python train.py --d_mlp=512 --vocab_size=512 --activation="swiglu" --norm="rmsnorm" --norm_place="pre" --rope_base=10000.0 --bias="none" --optimizer="cautious_adamw" --beta2=0.95 --warmup_steps=235 --decay_fraction=0.573 --decay_shape="linear" --final_lr_fraction=0.0
MLP neurons of a small language model. Each row is named by its layer, matrix (gate and up: input weights) and neuron, and shows model dimensions 0-191. Each number is 128 + 24 x the weight over its row's rms, rounded and kept within 0 to 255. Numbers have three digits each. A neuron's up and down rows have the sign that makes its largest values positive.
After each neuron's rows, "fires after" lists the tokens most often just before its 100 highest values on Wikipedia text that the model never trained on.

L6.gate331:121084119119088151133141121133138117127134169098124124125130128105127156134164164142137164128143163174100128143090143178098122113109156097154141146129138137141137104112101152167135121125155104128146171113071143163121118098135111121152111138108112078131122156134033137150126122125169089111131115104114093124120165086103137075134183106125140100127159109143135133106129183117100134117161118141116164129128196105095146133112119087140127151132164190104100148164142137128119122145106125105131147124109125113139120150131143154135142164073117142129132110127107104121130162105118115140
L6.up331:163117154144123117112150174135119107074133126124127086121071158170125120134133136173088150132098110134123080160146118105155127125138193118131125110178129133123170126091115115116154122154134135114129132099136141103131124113123147097111157149146101084161118156132126121113111116172099085123136092102121108161150122105133159149101163145150124144197116116123142138069132136109125138120151125127137121102140111101119118201131199163117119092077135116121109127163128170107116126129117136103150125118140121136108092139123109154089129090130128124158119096151140143138091159159125147110
fires after: "e", "u", "ou", "c", "p", "b"

L6.gate94:116092128147153079101121125122105170168166172132096123062098156132110158139144145126117123172120138127116136115141096131153140124151119119126143067083130071120143093148137148164120113100109134168138109135119114116163102141143108083114106145120136101154160138095135108132122161113108103138118136088136151140139083132136177120127088130110199125160136100146138099111143138122155139083112099155076155153136128120149113136136134124145126093115136104124136093155086103112102117149111124113126132158154123136159101120154140075080148110138096094125137120116125091119077111134126136100
L6.up94:153109100100101136134112110141113121128165091124088159116103089138083107142132137111128110128136124133073180123124116140156130151154116139140130113152065121109110129075104126153143104109074118150164126131150125117137114137173152160146113094110121189140129142164147168083102132137119112125108148106124148173140159081131137155086107139119108127133116146152122133164133136106150162109114106122124110109110131129131137115106131137123123077122138126166192108121134119116145139173174132139119159153120128133084148149164114170094099103074153107140137171117090115157142078125144124145
fires after: "he", "i", "e", "al"

L6.gate63:132106130142122208130145085121103135119153092150105132142066134120102102090139165120130141142147120131129157135079163112148167112134104130110193116115086112151164120119096165112180082135088112120152140147101169167104114122113142092111164138165125121106148127134114099114126126127138117085135119144085115123101141108129117121123112131106115091130110140121123161133180141152119132121115140137122110103166148118139109151111117100110112146106143126116107058130172130133093099129116104088140134112088103129160119063129153150142166154107158137156110125111114129098096122118119130104
L6.up63:117123073120102180128106136090111138144132125097129088143129169142067127098112128086135116132147149143110146182122146120123121124179147135139143120123118121141130135114103120120100160112143151127149122113111085122071109158110123152141105159110145155089133201127072125116131124135099128127105150093084106128155113157127130100133141173122131105118123107159161133140128129154173106160098151118113145134141179129123111108113123119092155151120080129117108128133142080135106111105062145069096077124128122145129139117139092141112123121078156114111078118117127118142139124110098130116
fires after: "re", "ver", "le", " N", "f", " g"

L6.gate50:148106166117117143124118157138160088112167133122116084082151117138157150141126134131156126115134110106109162125130089129157131158126117153129144136127161142120130145178162119167155112131144110115150134112139131091138124138110149141122146085151134103120114112145128133109146126151095125122146146137155111159122095138159144083162158169102140130097176152146099151132115105128140126128052084140089128110100158108144172156096122156105105141137138110127064120140131126156147120168100163092138141089132120094149163149154153166120111099145100160144115165108131077188148136157138162107
L6.up50:098143087120106109124129100155163108136120123113147145177133144103152110157125120157106138100115120139154128123140130111094127114144127105142125080187139146089150117137122143124165127139146125145123177148146122085117146126134150147130138098174121125116127134122130130137112121085169151136129114128107140152161144100166110118101105068115116106183151114187093128152162122166110162147136119122142146140158112085079130127148124122122080116132190105150155156098130146176137088116123128084134143094125099167132128131110134101130131120157108150129095133085109103174138144173115114070
fires after: "s", "ra", "es", "ro", " O", " S"

L4.gate16:158104109116096094135145104116126105154124142077059144146113131149134116138143128098152154094133103136127124132163111105095114159091103108109143145115103135112141122118093136124105102142158129063100139114113100106147187164105151158172116127121147184104149096146149111164101150120165151136107098124115093123120133126139171127116139156117117067130151136120133126147139118133120143134117096139137148146142133104107166140120090108114063139128143173114145158120151140094130086093148171159122141150120133096131123118094117132076138105187133108132102128148136126128123155164166139095
L4.up16:152131114172102123121128169117093098115136139104123117131115168119141125135141122157155175138098124105113106157133176143113159127182136142142134126124155117131142111114106124102149110128132120123108119107075129159143187097124145117111140138090129155120081150076090159131152124151090126100151069086164164132150097132102142130133151153158109117148110116128120118081129160151112096139152104104111080106096116169092128167106133099102121140124157114097136116165127107127121130141054127090141139126125111127125148176162144130141107177111108116149081124120138141140141155154096145152
fires after: "t", "l", "re", "b", "e", "n"

L6.gate119:107142128146103101131098115129193129104168161136154130103161095126138076122163168099117133150107125143088127159102141103096099172138048161094140140118117134113138115102115134117151119121127157085098152094123156105110152175122110101140175111129130143122107116170094106159131117093123148123129160156086135119089162121128127114141121118126120120122125152119116152146133109140125110112138152120100139127140182093156116122112131131107109104137128112121098150103137153127073118156149160153129206140126119099165105117139119142145149162104157128149107119071094149163108130129125109124
L6.up119:091080104117124137084146103116142131137142138105116119134147143094070133112137153126133141160115103131147151122090110104160120139180082122119172141126166118127123124198162167124157147122142095106151124055086097114142142163078128124114134149125154136143133155138151082178124112142142099137130128131130130136168136129135130152124131170160119101108093077127115104184135153162180097102119126100147150142119115115126130118120156142139108100154164115166100145142166089122109148116104085125095143143146172122123146114105157147107113163129088141127121122126109117124107142129130127103
fires after: "ver", "st", "f", " V", " v", "t"

L4.gate342:083116129179129169106112102143167133120092130085100152122102110169118120123111100119130125123126154090135141144102160144116141131141190130104143131098130129136144138127153160133139121139126170151103132140130108171063130103133146115149142092117121119109148106110128121068139149113138135143156157075169108132086108144132165123126129129155118165108133153096100130104138111111114160134122113126112106137105153097168155118124091109105152164158118099157167140099147162148116128098119111137136139104120124114151157132128157147143098180132086151113167127215117141176107129124136165118
L4.up342:091108136148094158146128134114115150124130073158070125134121153131115139138134118114136169161130131118094098155113174149101145125109156146147136123157124170133110136106106149160153161140153145130159116102085139094118117155104118110117151131139084152096149126075117126142155114126169089153107158122146088092098178120129114116093092128141104160118140129139110132137130109098125104097179102114133096086072164131127114094139129137120127140126135170135149126141155162118130122157139148093135131117100130174095088134115107138148117117125089110110100151132174113167107053146126121137
fires after: " ", "1", " S", "4", "5"

L6.gate62:145091072121150142093174126129129124150114120125143092137127152131124128119092133124152107118156167122107154147097134125126140135106132107166155150109139130179162152138135134096092102104126113104114116116164133154125125146139128152136151123138164133191123154155137138126148120131143126140112105111174132146127066119116134136111137114141127128119164186154134141127155109083140104118134127093082198142111160146147168123103101111143122144127138138127099145129115154129166142168102109093148183052127091087127114133148168116126138130121129125088126147093148110100107145155121056124
L6.up62:130140091066127113109097157105099115087140161095133077134129156138149153150112135144134139099099179116127158144118129120137091120132143094138144081137109130136142119104151141112088180134115112104131145120111146101124095131126150079156086139089131108104138121111129091126114147122116088090148147149121191135155114120130138114148145093112127117113151167169139115115123143125167108128118087104092124138114124152147122112128112119088154125100084138153137123168130117062155147095121127149122146091143118180163123128107171114163143129133135137105122122136118066137132098086124134072
fires after: " o", " to", "ro", "a"

L4.gate200:151166116135117150118186147148156138150143164125076162119129122151146128139120124138135140121162136115094077134171156131094129132141125160130135134133112122132115162142103125162114135149141144146091121137144112143163152108135158141122140107107173130123143154129118151118101142130097136136111107085142170130094139134107136083100152145124154117130153107164143097095109086106105161161162101094111127126113124143132107134094095134126151137113104070124126150106176178119148113126135133155149091125106132114128094170117100119095131125161107122143119086097120156180113139150168045070
L4.up200:140201150117128094134125170135124126146105112111110090105172108134155169088127109108168142133087148156105136169082104127112097135144112118121109100139121159130129144103097103136117117133144136174081105168147099119091187139141157162140134132063126089145164130147134134139120120152142133104133099124203110164145129128122154108139109126142148124099162145116102089137127088128144122120166144124151114111149124153133126093128113138088149108113077138152141099149130126117163151145111151145145146178122153150146147119149063141103111104102141104165137116139126114137128132120093124125
fires after: "\n"

L4.gate140:177145139161115149132121075125141134099133085151126115139147159123160143106174113097152148161155103154102138152097114187135120135108085133142176159148150131108123101093134147146147114106124163154122119157122142138149148134096133096152122124090136121106159112145100133119172155148151114109122141056109099122093093103099117127124099151146116146098166122099174112116175134116118168170136114131172166125122119146149139130102116100123107140152139111091127110154147088152178109169119074136125103111107147098121153146132147159121144150108118104147140123110182116110120145124119110107
L4.up140:164094194148087148129144178148126094111120100141154114109137132173122112131107138135125081115103136138126156158178077158101151120124096132115088078111143186158115102142135100107112160116148147135104141147137149152131137105146127109150152101155124090124117109135181118163119114087109127078168181109130145124111128138137108188148134101144148168151150147119127100118113175138126086102123150131144113112158090149127124151097142114109143123111097114106122119132160129101145143158131130133130159123166135116137143139104174154144132157093139136124159116138099159116088123103140142103
fires after: "a", "il", "od", "c", "h"

L4.gate406:183116127179131149094131144171131114156123127117120212126141122158130158130157163126094139137145113091149109165105125140116114124157118138092112114112127113123155118133107157113137104145133159111131152153111150114135108137117147152111113110156142091153093128141100154149164137140099086094101117145107154099136116094112140155146108187167150103157142145134160136130143152147154138165156099121134156142119101149119118098111116153155096140144117106101112155107117158156112082159092116149174112158125139115123143148090116162124110119118099112097138164164144081123088165180137103102
L4.up406:095084127152106129110108090133157114149133111073175194143106076117137125117141124135114083081134086154125152147142141148127112116165129108122109088151161108160110132099145126144080147156122148130132127127142129096115129139120088095088131116141181132160079140123163145111173124158176069132160145149125132135121136101137145118118161129163138143172075142106121150148148147131134155117132132145096130118115117112058124161104125101137118126182135100105119136145132125126112124094106154118134158103113127168129149121105146110132098134128120105160136119096172119150102111095103130134
fires after: "or", "oc", " pl", "ud", " st"

L6.gate502:141088148135115136114095091116172112096121117134151091110139152159134118127091147108118136162121160135101158127115089136118153121117133107116110166146167138150142115122147128099127106148149134134102142098101190119156152185130113110131165119093146092099134114145133105074114120146115136146138140108082150142132077123054108106103118118124107093128156176095135115120110130123131132108145136086141156117125104143112111162098098097155123112115129137136053082133139152126147092090154125117098114106125133132154110194143163101132155141116141068117126137128123095154116146121138101135
L6.up502:067084170081124128102122163124104187133104100091098139139152127158152128168106136081082133137088141142125124141160091153112122121145134108085107145152111101115135127119104153149144149124125140114130131158162110151137149107104138121143130131100148125118143123148106155113123117094173112148147155117123168110126147138132165157099142160110114085114080117181118079106135125130131086132104106071122125131113119158149116130136164095085089097101111139155134113156176116123128108154122159113115149123090129114146113132128105082130103132132129127106108152144145109091098112101169119080
fires after: "a", "o", " o", "ro", "es", " A"

L4.gate24:143151088085097131132126138130147158156113161104123120101107117093151152099148156138105154137126126151110120143139165136105107130128123126101154101117164130123194100110100170149103153160148159153114149113107092101124137157126144154116159119114142086091195112116120135150127118134152149140132163139120122096085125103155157091109137138128155096151146116127154140096126124118073184133143144101118178193113144139139137164136101116119108123146152122162112110134151114153153157137115134141166105140123068153157123141141080126106129160142135129129139116184140106120126162168166115101
L4.up24:139125114112114081116142105129133104133154133117139078141135116139157114144115107139149136136192125197143155108133143102135144104113122115182112147115126134143115127101105098154133134144121138146094108156105142176125114131162181139166145119147187141143091150179146132119166103161108118115130084102123100157134148123136135146110141124125161102138117123127102123103110091162080120091159090143081123127143107097163095103147156150101151130148133098163148132187128150116087138149156155119093163117151114133128135119136121079129091126128155114096115093112144163152118128106136081105
fires after: "e", " is", "\n", ")\n", "ive", "g"

L4.gate159:109066118130116133164102129106158094136163118131096128158141146123156130126118128120157170137096134112151129109126158119141112101150133193141170167087123136151140079137138120146192129120147137130133179113085128098108131163156112107153125104147142137131117124124119149131141136125143149144105144139117155112141110076178164141108154131140118126153137136148126156119115133149136146116099105109166091148139104124109162144123146137153156124122171152078189125116127101064138109153111162153151159127119162123104141129150096168092142090097125111095085093101116160124130166130107141114
L4.up159:162048165108118139170079118140138095122163128142128089153165085118114140167074128080151142126113115149113122132135104091156121159076092128135080113108132143170103102138132127154143115139109156152083147147159118123166137139131142096133158134147111116145130137123095130079174155114124127116149146114120098133138121141099112125110109073108091098109154110157099135139106137102130105117148141141150114122140135167144129180128191096132162145135118140149139103175136119119086158124141160156114147132129133150124157179162143115128152127151137130121169116114118130133109154124135147135
fires after: "w", "y", "ess", "ct", "i", "ed"

L4.gate325:137126089155106196142154142126137169131124136105125134060098099142137180126133175108099109147122144114109119124112134120118125130116077129090109142094126111153128135139110207155123145140132154120120080128101118148147123132155075146129184141105125124183151133124127111133121137164113122150116123114140123145110154130108174145121098106129117157156161145132115121128120107200066142141129121118118115131121143100136112129131135146162147144110145104127123122136110136171137154145112133106134139126102118151222152111121157123135150132149111108106153170115091126156085158112149116111
L4.up325:145133108155130171143202167129117129112135136154157102098076058168098127145104150150131114160138156118125108088093105107152124140113109095117109133131129177141147152128132117142122104124142091127125089111101121098120141089172089118109146165124152125154171120156152138112119121143113115123149124152145156118140179140098120135145122149157102221147142098159133149154102135172140140123141132118134114081108153134136120127192148119147129182115121128146143148140084115108143185102115127134114115153158122115136116129110114133127141099102116146102149143121090135121132112117120144153
fires after: "im", " M", "m", " con", " ex", "p"

L4.gate485:128103113130103135133148101072165138115130147167122094095104149111163170106114130123168116088178099111099117132093096099141120142118106109161165132112139132119118153078104162122101154087076143176149120101126127090140104118129134141121126097100122095127131134128094111120110145127126127130148126054140137121148124157110119103134169086106134105137121123115162133101149117146126104138084101157133136143140128105169132129143133145141150145131153130054080126083149139154085100148153135137090143112128141137168129093122100123113131131163172123135122119115098139166139147067128133110
L4.up485:111074178119132179101108158128136131104111094147109060104072143121117123121098131129105118103097128155161114095149108128123104124116111130100157133119182108065109173114157178118095092095122104139119120125120150068110115094152131046167084136134184131156170114137127151136114152151128140130130129091141126162142117126133131131095133155127147135138134146146152123123121129151136168150122170108124093135108125146150074123157138120143136141147134126114093152138110134145118113093108149162113140147147113112163132171140117110137127129126116159086147138130141108111114111151108133139
fires after: " m", "n", " M", "em", "m", "_"

L4.gate51:095138131070129137130113139139144130134140174120105124089122105104121160085147122130137135122148119120096119150095143142138145170150116152085136119145114119136144116073128128098114147135103164170095110169144139140111101141090157130135154137105165132139150149064117122114174153126157127109110151066100146114128134127138127152149058137111184155126122095143132088163133080112081139157124143167112134150113162095127145128167109168123115146124131094157097121119132123142133106157156118145124163120134112089143142130145121125148130112153113136139135081135161148165105176097178118120
L4.up51:102090112098134168145129116126149134129060188162110072131166110127067141100129103109117144145120127102102112149154157133149065123111106167108090137143187118118145130144136168123111145134201118147113134150140160088098144140117122155122173113121117104132106136147139108095092116162130131114135103144129138145142105156159126104133126123109111101156157126122093135128149076170131158137134103105113142105084136114122123103148101104138134121136133158160144139144112154148150154097146117120141128125196139136116113140136181115135129151147133100104166111120093128128130154106126140171
fires after: "t", " an", "f", "==", "er", "un"

L4.gate206:151112163107108128126141112129099135117140183096168161091108106141152123148099113130141150150110118115116129188152153101135121116087129112135111139128124117126137154104127142142121100125129151111133102141176153132093155109121149163130107126123160102143120135064106096110093124133120108170119144089200137112130126086144104156119149145114173137137176121155152165084148100137123161173109103142158137143130144111127135140155097082124115156098141110078100092165115077119159129150113123130092120111111108124154114166143162117131123160115113170094135133104112087111112129157169111120
L4.up206:124139110122134145150120148163097091148121129103133108171129140111124140135105134110107156112096087107123105133088107140118129129141177139081106134095137125135121163092127164124148137112091094111122138179107114116174138140144090110086131187170128150099079122101133129105142155110127135176172152117127162110177102105160124088151137118107107119142123116135103166128183156179126119108116114109148142143106131068056114125137114087155122145166144119136133139096141127155146123123133136136093152144125136143153187164135116117163101163156132147126119123142132161112126122147117156114
fires after: "es", "s", "p", "ro", "ec"

L4.gate287:115099134162126146118118140130153127138170149102146126080156144123137137116095180101117091123044073095123115140120094152099126131139179108119155153106123109140153118116117143167161116135137123141110143127147163132144171133116114113166161110162122107154107156128129131150131160158110103165088122151123134116110121130130134132071108124100131106117149143098150132112114118180112139102093121125127108138125131121063159118121124131156113106104118127123138103183145162148125119140119176125148169125114101165143140119105128135128149162087090155133126130101099168191115166172135150122
L4.up287:147143144113123113125150142090140119161128137163125088121140153122095114099107166087072105151101106128127110128167092167149109162105159150127136155139104153096148134109134098115098121128106074151103167078151143132123155123124134107123094120144126075099113132117190120112132112136107088135109153126131108100099123155123104161121146139058141183100088110100116116114133118125129125101095108142158085108138107093117129086158151073198154120120119093114170094135135138116134132113133141145120136137131123124126137108109102131139124141116110162128167163104115154109131116096130157144
fires after: " m", " v", " M", " w", " "

L4.gate500:146139117134160168107122148111093125169137131109129118116149142113133131095129154120116166120149130138138108111100109110097122138137128113139144102077152092106141084164068123095147118156145170104090110120129158120158120158109127141128123109107135124140147079148133122164166125103109117130147103136112120107084137144130129126133150209149158127150130130113108113125128180099119129159118114113163109120136127119105118106058111139105093083155109144101121156169081118166143081145131090153144151104132120119101154096097148125168142124139083091170156105102166152155134159150121121128
L4.up500:107139103100127162147145174111121119140098195129111170090182113100117122156134149130103131149137147114160102120094140164133139160117115145148139130115153084093155115142141150163159075117130151117125104128119148178100142150134082111127116141121134149107106105152112155129120118142130154185144124107097124108112084111137153141159103143103137094137152144098168109116083118148186115158120131113173126139107108162124131078128055144143109160138116109135139121133153104151156125102097117160166152133138118154154146120109135117145103151169145121107139181105135133138109145126123162116
fires after: " pl", " st", " g", "o", " St", "or"

L4.gate53:094098180080146115112153151145161161118120131136166141107102148138104146124140159092102114127097154093093095118138161123120159146148179175081156146153139115141101131129131135145144142164114133122107139131162183131101166181149129081137143131146186093105163138148112092117121141128105112152127142158174162160116164115138166163155157130137128150133144107112095137087115129159119092130115112166106104163100119109118155102109131145123158135150145092125118133100134173167135103159103119117141171112132101112148142119142140151156116158123111127130122126110103145160096121170124131141
L4.up53:128184156098136127108132152125132100086140103101150104132142129105177120128114116164110132149126127108126113157124154153125106082127146152117095108158171136139118128124112136095179139092127114096106124128150150118089146134150120066146131098133110138123169107138083137118131126196146175123104088108154149154130113140133117161166146127135170116103129128130110085117114123103116063065113106105154137125116063156144122132161166085114135138152120114106156148099113097105111148103145104092135148132118147130149126120133164139146147119154080163103148151127134092107130142133101106125
fires after: " v", " m", " M", " k", " K"

L6.gate265:105099121125136125156128149137106160073128097074117113137149114125141159151116138106163096170160063085144152160124107105115146155142132136140135131050095129128148120104156109152090157105096142097108116156145181144166121148096166123147181125089139118118157111132112099124181138126142118127151150103129113144102121151114136137097106160118126133121170124088144131101134157137144124175092110157141133164149103133137119112108110091113144095141106119125139154157121131144154108121094147183114191124121098143164133150133143125118111124103091107156133153164129135147109128143138128137
L6.up265:125106137148110144136082102137117113153124145079140108146131106172120073153113117088126134151106147091100141139132145127119138164143172125117125104128138173128140095111124120147165170120104165126127145124092113148148158145104128135147144134083156120083131148159142102140104087110094111104136112163115104088145158128162096130157140105122094151130138117157164149145129173133091126113155096123102128142116153151080117119149130089152138160130073125128170118153155148157130113121092179160127115119130098155135128170139196122137114133154117154134132162180100091152147120130157140147
fires after: " Ch", "a", " ch", "il", "w", " f"

L6.gate106:118091131120141099115122106126126146209088087150131102152123153176116124105084149152130144159133121139140115144085182127130130115124151096126139100100083095132174107120156140134081111120106103109110131099115125114144131132149090104111128081099093104103124138109152118116124136118080131107109088125118087116142151123109141130099123181147127122150159119119133121144143190128108141108108129113140124153142127121142160124068078124139101101114141136107097138120102141099122088128147163106110160085112117120128097102131157131127121166172163113099149133109116157136134094121154104072
L6.up106:132113133140120129113111119174109114092114087132091126087123125128139105101118176107142159171107145140106124138106161107124123153148129152117115088087124104121176136103144118126114078119134084141138143127108144138166148128150165141147129134110142157086151140091079145119140121165113131192118123146118096129123181141094122152078120134119101114162155132098158146098173121139124153144070191128150132131106143166125106110137095139126131113058159146101113161158114097125142132151098158141121107159166111102169128128166101151136124117111136113116098156157131128148141131160126130124
fires after: ".", " be", " is", "ou", " was"

L6.gate28:113114137084130123134163092117164106132144139133149133066098097093114122145069129120131091136098156150091160161115115128060116138105110103156160140111154124129091095110142134197118091117084135154103136108156180112141120132085123088110176107102126139117084118110140124155152166128120131138119117136102173158133113110149149146103121149124103135099101173135135125119130150121129133144165079119076176127143146146104133115102117074094119098092121129130136135128137130154157144132106147122149134141119127142139148163119138134140154149133164143139099163145095099147088126112128117122
L6.up28:145148102120119117136110083144139137132162123148138127110123156145143116093138098114098107086070169153140098145163149138128120116150144079111116147156123100148094129112121127121126164158171097139116114091156127134122110112104084104145121109104157148156082153158128170158092131104087113145145137154163138133160100127122112166124121160115118177113157112119101116130092160128110094110111093128142112121137078164075166149111137122109125114114152097127143120123119151132117154109110140135082156109145133149135137103130174105127061147109128101136119102155115113164164126155192137095
fires after: "ro", "ou", " s", "a", "or", "u"

L6.gate466:151099102139071150123101148150131166128122132135158141081127089117152148101106140126108132144123141130089109132161117167118088133148136104136135164123135166138095128087184113105129119125120122111163102148144126126133113095123100154154119105085124111167145159107094123089165150147143095122119076089140119129088122135126161143113148075135144150113099134099107133143126122160121138164128089122129104161120131096111097193141142156133132175157147153072138137174142108140065134146176133158118111155080115115132156118127104148128134131092099121138118113155093119142092122132129138137
L6.up466:128114110120125118130133132133107137122126119145094171116079116141107130091142097114121121077176096138131168131164150163109136153074099116144182125185140118131139151168083116149139090132134141119129115110096124140124122134139167131133094132126054114117139125139063112122114134131159167106131154131140071182147105075137129156150124135100147125162151094115124101146143117172167167134158139121111106166128145152102119098151116125098167141108079117148131121155121145151124149137149141115094076112119128123144143108131110091121138140114167109154107128115174109120121119141097116134
fires after: "an", " J", "n", "or", ",", " M"

L4.gate405:177118101114152150111104163130095132155131097133171119089098144139108170127116125157120144114169098148156107135072185102145142147099104118115132093165100145140164145140119111161113100104113140120148120166134108105187121118127160147099106109064162156153122113115144128146138169107148158112143128103127127135100103118136123141124141123144121100128127113172138125129106111097132142116132121148157125125160138122155144161142121140073171071116096116157157094116105139137107139138093117104139106126095133143164143082148121165142122118088068143099117115090147142120089153117150159126
L4.up405:134161118122134087130164137116151163152141127119145145102113125116184172124146169113123157139116167117137125140113112109116093074157140143146132113116110100157138122104169134155145076146108109126096105130110151101144111117123147171081155100137139165105106106072107168138110109125094118144117129128128167125098154151105149104110141097110087143102121103153126125157164132092146130164119115138149104142140157171115137143174108183120129109129045143127134150133122130142119129139121134140124107095096104127151132111141122104144178107150153099096097094105167140095121162131157164120
fires after: "ent", "ct", "ic", "d", "g"

L6.gate408:126144081155122118138116133108101113129134096120143099136130103173169156152134152133134107091134146143095139131170131143163122149141148149074122124143123132121126160143102161111121172148150134122144153143076110060136126125183141130152110136084162130132124114099126152097100128173095107174124123127168122152113142107141130133145156154132122161105139182133180085158118194166126132108100080115130120169124120125110133122145126144125130128153144162099137117147112151108113106120123130084132097112108114136127108081123143133108132122139078123134120153079127079155086103114120085152
L6.up408:186110155119088134143094122102105149134091110163136095119175116131138095147133079109105128135169143221152126114124131136091144118148143116088140108127116088139101146123108133144117158150161177120090112143115088107153157115135087121127115111153126134127119099127157113125148142130152144121129111093142100115154148121138126108084170120119127122105164153128114149157099120164156120128169122157091138132110103107141148117139117090111141126138136147122133123127122126131139128144120110127143144125105175125130118120156133100207068161154110093115122098066162144118149136171158134111
fires after: "b", "ch", " St", "2", "5", "3"

L4.gate117:100153107093112125113090125132095174115138148114091134106119163113101142082138193130074128143132192118131121109107126162111111125118101106140136109128130113138145110099107157137144122140145119089138156189130119118137132127152118128128148104126103112176134153126126125107155130134110182100065103151118101155149141123118173087108146127100124131174130127137153141083128111127117148172091139070105131135112134106170105117117089131119142111172157129152133100177112113103143118147145123142122114135124120135146162124170112107094139083114129113110098111085122118125109197145129114141
L4.up117:106087114127089121132120109118177112101102142094137130099103099100108122148128150146115158126100147162112164148130108149079134160126109079135139101150147168131127143139135130155143121106121109122112131124085114139149125124134146127124168129095124080123121101135144079085079119079122078085147169120120106117099117130108116101042111113081096131142093128112102133079146153116152149084144131136141178162123121096116128121098106115099134134123149073143127131155170120118104167130128122159120107163099108145116108095151134096089143104135145141108145112138113113139139120122120095118
fires after: "i", "or", " w", "he", "am"

L4.gate86:110114103127141120137121137106123089117112164144101118112119130155175139136159138173113170143122130108149153158089103118122148102133143123093120085113108100145114122106129120129102151158130163119146094150136124086104095114097115116145135108162076157112101127128131155094165168163097110159124133089132131156139152115142125116154156121172156132143154101101161120131133132181092102154082109130137123126102128094135139117099097132166155121095151119113138076122116173121122115131143116129100171134136139109178184113139127146149139157175114081146127193136125100175133153124159118115
L4.up86:096165160133110133143098125114141125150116104167097102115100118078130122154116145133157096107143155156128199194125110116147148124135097173118106114151120129131147081094176162110102150166115128170108144156154121120121114176101112117151129148133115133082153113155112128094113105137115111144148143089108124108142114139115138089130121094129113161134136100094148121102148082131144117101119077163132136149118168151139137187125132154095130108150101108126113094137103181113124110127160123101121153154138127115162108122094164122087143126154115121163096134100120123134083113106149146108
fires after: "p", " k", "c", " f"

L4.gate366:156146100094095136133115128118117129144155156151111126130134082122119190115125150114090133141145154121131177126081132094110110127150179117121136152147137137131125131089151143111111077102049121118125149116173131105131132096123153164085157137138102131164154095110109148092185177133128129080147099115166085158085141073146127123115131133119164091098134096086140116119130139122109124127153143114098078161166142080122156144095104100143130116104127154113134136156153130141107107135127116108119129132126126080122123120151088104112109120144101135130115133096126144141113154117155135146
L4.up366:155124131118156108092097141140099119127158105101161152095156108115114124090102147134132137146109115129123123119153126158190123060082121111161101113143105129143154100111130155132107092101111129151167120119165111151106128137144123116106132106117161112118128134137139127101155127132129091113125108137152101164103121151134131128100128126151148146133105131163144185169140157128106109148127166113086113139126133127123109134103133164106162156133103136110113144137074105147098142140125087030136141114127102119111131061156090110139146115058119133130124164131168126123165142145171134126
fires after: "g", "ent", "n", "en", "l"

L6.gate61:141112123159121156106139108124103115110134089141177124138113125167112131048120154128158136135121109121089111137125111160119138182079132162056119209126178104113113163143137130155124164172141110108126158135137121148103115135161133111158104118099119108147130158104134117099139117180104098149128133150176113127114126121170137148131170083160126182103140157110130141156104135133119130123095100130146115125129149125123138098113152145091157156133124104115104099140111128123128093154137132146113144116150113140129072094129101156116131151091088117145114154095103128142116107141148143134
L6.up61:129114116162103117104114098136119141074120132123154118103103103161135132102122156137123149117087136125105186126140098173127160161102117095138169157089183124096156130071125120150158130137109097133135139144102166122150122115174147061142110118120142135133106158118137145111099154130103115155091162083123084149140121137152134121130158121161079114140130163121122165135093098171076134110138132117125148144102157148118127141155125142110156104129129150139124140076115152141151135111132118118097119143151142207142121126117143156110146120082120140093134124144119082115144140101146133165
fires after: " M", " N", ",", "on", " n", "en"

L6.gate397:112128107154077116116130127150176147090154133088143125104130164118152160134150130120157140148113131121161098156149165122102101126141129078096144146172109171130088127139113132150147125128098161072097128132131107092109106139146147088117154125134079124162117119116129112134101173137113089155109124115124093160103147137126164112149113111122138124160172115136139138111132072121088149135118104133169117110158170091153128116145091100161123111074169110121152144097141141137103114140150169130128152139130110099127158081119110110149171135103143156155137157130140119172117142179135104148
L6.up397:116086168155145159093205111198116146119117136153123121110105129118104104128154166144126133172101135099113125112079110104146093118125108131120111153149104148129112133141148153141139103156123126153124107064125124173176125097146085133143131116159121120140127134116118138074126139113101109117086164119139142117127120109137108143098127130137184144160182128144095133067106139102124127175140153151136127086118150101152157138141125105152112132140145109133139125141113142125141144157117146125162163149115129118151178144145128128122106120135124136123205152103107158111093135113086111106
fires after: " M", " |\n", "t", "m"